{
  "n_layer": 13,
  "d_model": 512,
  "n_head": 4,
  "n_kv_head": 1,
  "head_dim": 128,
  "d_mlp": 3072,
  "vocab_size": 47031,
  "activation": "gelu",
  "norm": "layernorm",
  "norm_place": "pre",
  "norm_eps": 1e-06,
  "positions": "rope",
  "rope_base": 2090.0,
  "rope_fraction": 1.0,
  "qk_norm": false,
  "attn_scale": 0.0884,
  "bias": "qkv",
  "tie_embeddings": false,
  "parallel_block": true,
  "init": "orth",
  "init_std_qkv": 0.0219,
  "init_std_o": 0.0219,
  "init_std_up": 0.0219,
  "init_std_down": 0.0,
  "optimizer": "adamw",
  "lr": 0.000781,
  "beta1": 0.95,
  "beta2": 0.98,
  "weight_decay": 0.4,
  "lr_head": 0.00629,
  "grad_clip": 1.0,
  "warmup_steps": 320,
  "schedule": "wsd",
  "decay_fraction": 0.534,
  "decay_shape": "cos",
  "final_lr_fraction": 0.0,
  "batch_tokens": 131072,
  "seq_len": 1024,
  "doc_mask": true,
  "train_tokens": 980200000,
  "steps": 7479,
  "dataset": "wikipedia_en"
}
MLP neurons of a small language model. Each row is named by its layer, matrix (down: output weights) and neuron, and shows model dimensions 170-340. Each number is 500 + 40 x the weight over its row's rms, rounded and kept within 0 to 999. Numbers have three digits each.
A block is one neuron, or neurons of one layer that tend to fire together. Before each block is what it responds to, as a language model described it from the Wikipedia text at the highest values.

Nouns naming a role or relation that open a linking phrase, usually before of, as in a member of, as part of, one of, due to.
L9.down817:497525426553518538494534474499479495511540559448445469492519480465528498530436449463523386490495472475547546441466531574454561507558538475502509552486540424443540495505532434509437531526501528438485491545569535510527529479445497521465532504505532535493516530448471473564534461520447477485550520492548482507478551553460523396423443463508538507509469457501543520545522548575556513481543485469455522491485439465544480440456509548560551462514482510485529518516562486521468493462496483499490561415473451503498499487525
L9.down947:417482467501558481476487494482486556529479493516537504435448525527524589508486497468585546469415512530475469495560502474534444463519532494532524489468475535484492459529513475459499484546444510450543439512518542513543459524569438522550518489532492542427502493492597522471469538485436478468596497566523530508449499550511459522439418531523547493555460507453531480559472477458545547523504457484493485490534568555526561531534456467499510511508528540481548492475527471485468510540480453476449529495464475456524448499494
L9.down2148:506543448501564427522567469528500546510511517514471431502540494428479502462499515499507478470534485464496455476432584487530524500528449476443491379529495502442475444515518576480458517473441547448538473444495410511472515530495502497520572552513540446498440467484506468516598447486483487527557433559505496475507520520487465465525484504488522498515492432496480490522467523459482533547651518541539516505476447514498476425489467503590510587435371531515515470487541526531486537455497500546468485465469513484536535442497
L9.down2485:560554463457542440470533496506526497609471574526441517518563522463464500481498534476520558465463427524597474473542513483539597435454548423545390483484475493466510580479451524507491471478516566461512489443449517571480504496476513430533565538498509442556480504561483449494577461463495543528426550443490558491463491426552501528506528546476524427459442500488517466508417468517483463487497527503530526483541503514505487482476473495520440487413495453536510546490461450532437477490535498479491543511535469550547533510534

Column-header words in the first row of Wikipedia tables naming a person's role, such as Director, Writer, Candidate, Rider, Athlete; weaker on other header cells and list boundaries.
L7.down2288:542447455496484550534589483503492536488528507488507492539499464512463459512470452419505450496488514535463542495443522504425559550493552496448592530471542498587491571495483514449509469509474470499602550469553527503448433532503448578497515472526466487449539474514553505466435547482495540499487532456457567468585524534458450535520498451504486555504487558576570464563487517579425472553552435467548569426452538548443458448453493613540488553502534528530478499495477469515524478454483602536523499500548515539531538587567
L7.down2968:541481553450504510506550511557523483407479469542459506476579555499508505447539493504531455520561516520554529519532542498477509448557555486485477527505478510460466467463519532469541567551521416534503533494580501461507464456461459575537512500511419484530499469480438503464478501514502568482518582448462492511443430511509447556462448490513442549487488445503422535564571506453505538542486555476489484434431504542553438544496426479472522543510561504465494466486477473428566532433471500512437488565516547567551507512556

Words marking uncertainty or attributed claims, like "possible", "clear", "certain", "rumors", "sources", "Note", usually before "that", plus punctuation ending table cells.
L7.down814:501480497492424514418579397447497444476510512507530500484509476527472496451462500574464401500417520445518426518486569527520442495477497508564518520516485500471522513476555448484480444445475542534489511467482439489474508439467468450536560511584519552491489511503489503516591507478491519523467516485549499495509493499524537499547496474551431486568471543471477494420631441458501498477495524511520502484573581474483485565505436562529573511506468554494451528479531490520506485565553425446534498538466487495493455473477
L7.down2832:538571417503469537500468540534427453462456520594534469470483516545567486501474497533480583454522487501485477528525575514445570424474485521505508472489531477430501555550470574500501498503534507599474477489576478514504464438490447473521581508546505513446467572480487495596522538498472497448455503544496514479495526420495490431558486487537568459475499538519507502527563545533464452545484531510442486473449506469505456528503489462565510540527433477446428507502489459469559435536477471459454484505522519495425437560489

Mainly the Candidate column header in Wikipedia election-result tables, after Party or at row start, plus weak scattered words (album, away, above).
L2.down862:449490464521497427491501486458579526534400530437498492454493399464486482538522498529496490522539441492479418499525513548483537475492491488467500517484575452520550529541589527518464516524471517494414529462488481575510459451471459536513471493446568538488561503505485607470526558476402483502439473625489454517547471498543484463541482533441471500564512529536565462462480448497487492576565463509537446455533491469504427462524489536500518521491507450548502546451497545505492466517545587475507487487465599512558509534522
L2.down876:475515447541447425518514454514483491440458500517546453543493511518499516472464452545454528519490484480495424410516518520524508503475516483449473497462526550504518512446567483531501552502519478577490485487401427517571522533478552521539598538488539466580579517526511497505583492514474536510552465544532383572460523498542521497471515518467475443459469597481577452450509500494443539454424486507538468475513497542487450503577442475528550526454492532503549499516525490558469519548509499498520509480453463470521507449484
L2.down1048:533566510524510486501581503508527563458512563438502461498548507505463529514551451471475517510472569450496476483595482524538469491461524569463456526545506480545520413513507510470448495584569447557468503493481503550534487476461421534552483523523555496467471499518420573573554507517502442478521505489506472505490503555485541498588440428428451557476485612463486451491485492525436468552513464480589559501470505436462477513489493526506531501434552452506499485517440432581498547463498591410491446478515502459450448527558
L2.down1165:487518466501598477463450504457511487489464504443433481462484483487476443478489529556525494505509485569505444498542580543483519433555529459483507459470553503486530498562487496458437460523467514547479414524520511571512472527488500535503504540463542544474497546528504516470483531492465539493366509505481471463535527563589483417431536439503497478567463555518541411502496471515496478494492521520571506536500478436505532478503553544518540507446494480517475574462554516465547563500439526461448441463481491467414575547429
L2.down1346:475524523427542479484446481513538564460503539428496576456524456459472511437557420511542468500488574519477508532514482528500518522428513496534444428504515565544477497561535490508481468496576428497520528493520484491468510464464516488500435498529542511423451585437418524461502549469475454516495505511539508452482482478496405459550412455457521563497488549556501424486483482509462475520532467532573504462511491542505473486518534541576563485475463494517486526461521445466503502481499435420531501442533437489514499505499
L2.down1399:502524534545543477470521512504505529455493486437473520493541566460496547504493404521470508450508534510528518521507526581529468524437530535493447477492501530485568534477522544459455508471588526525575458495449541498410483458505499496470472587502512601523513461483455550528543541475419456472539550518480444542456448527458503547520547471502459546461487584525542514450519460481511504501572467514565493481511502528465488478496376494500493491615484439547452480483572527550507450506461557536555540495453567485510504465471
L2.down1465:485517455521494428509515492470550436578509503522500455536514496512412479458500471513562513464515475493445494491477547513519485509493431486500490472530528538477508548509553610507524507450448485489480454505488495494537457528475510481483463458479578528501565488507553492556523474509388494582513589536556486448505504540511468484457539511505497484516523514514532486499539464508485537506510410485516456516500548492485441438536429434445516492614486479566520482509542487501495509531569519380504510570491522494545562484495
L2.down2612:514495480551495407541515450487505533522460541418465460493560501454441507481489489516538538500493521575544353535547515489510452441428537503476463479555528500504520478502493470483434495514533483507483525479473511562458508499476449555466527500514591542483553489555467592392519502543396536469514488560592447463512475478493503440476482515424458580459481561534583457538441475502446517502556443494594517449491493506476431446548504513533582441481492443511423475539536538506448531453462601456494458432456538450500573519483

Abstract nouns, often the first piece of a word, heading a phrase after the/a and usually followed by of, as in culmination, importance, continuity.
L9.down536:459470492494519526509541486470478471529512503452484415526478509606499512456538478531503480527511501495556500481466472550499475492555394503494527541558498542485469449541505494496518464455526441508470451497478578497521481486517491518486543554466457540459542518455454355470544450542503424508556421475524532466521535490464412383477541479477521561452484525527547465483526486488465533545507531489468557504526493483472514414494524582492495425446505528542541550480536483489465498443555585492505453509497530532516494505459
L9.down660:522547473529547430447473504492420520500550501477498506494539479545580573449517419487550495470525538553524565548576560552551486491546498492465496454466510562449453501485565528558436501455404459430445480439447492519460503482533518467482489563453480525555486519466441436487561483499503559532534434478505513531447485518558564530464511511547547505495606522459510496494516521479488563505573544464485543425496532526532464518542474444463589488455458554490517474527485497511476478496430473451431519530518578556494456540512
L9.down712:473532449478476485547469528510492537520483543471496440572467416445469498449509513568478517569562539461519470477478540532499513522578521468521538479528496570470541518528557491498478494530530479474485498561491511467590469397456495469494496647463490529585413451437507452541536496512485517536539426507465570471561494497489525445443511509543494516502452506424500484497453454507452503498496551535478487522528461519448506528563504447487542494470496576505487513502533464495532557565483491452521494499507504514470458458509
L9.down1710:532441516566503520568451552445502499474530449518411502505482453441491515540464492521471499501513485465507462451490546475522508508549473486499512542500512537461531597522499529514539485488497448481450476526491516466506489451473502494495478553561594457539451455501500431501457456462497485560526409471523595453484527511487492481513551485498533484453456488534507504509472412412495491462489561563558500547459561476445419444550491450475537515534472573486501493523508523566488505444567455544476473482520520622486503487480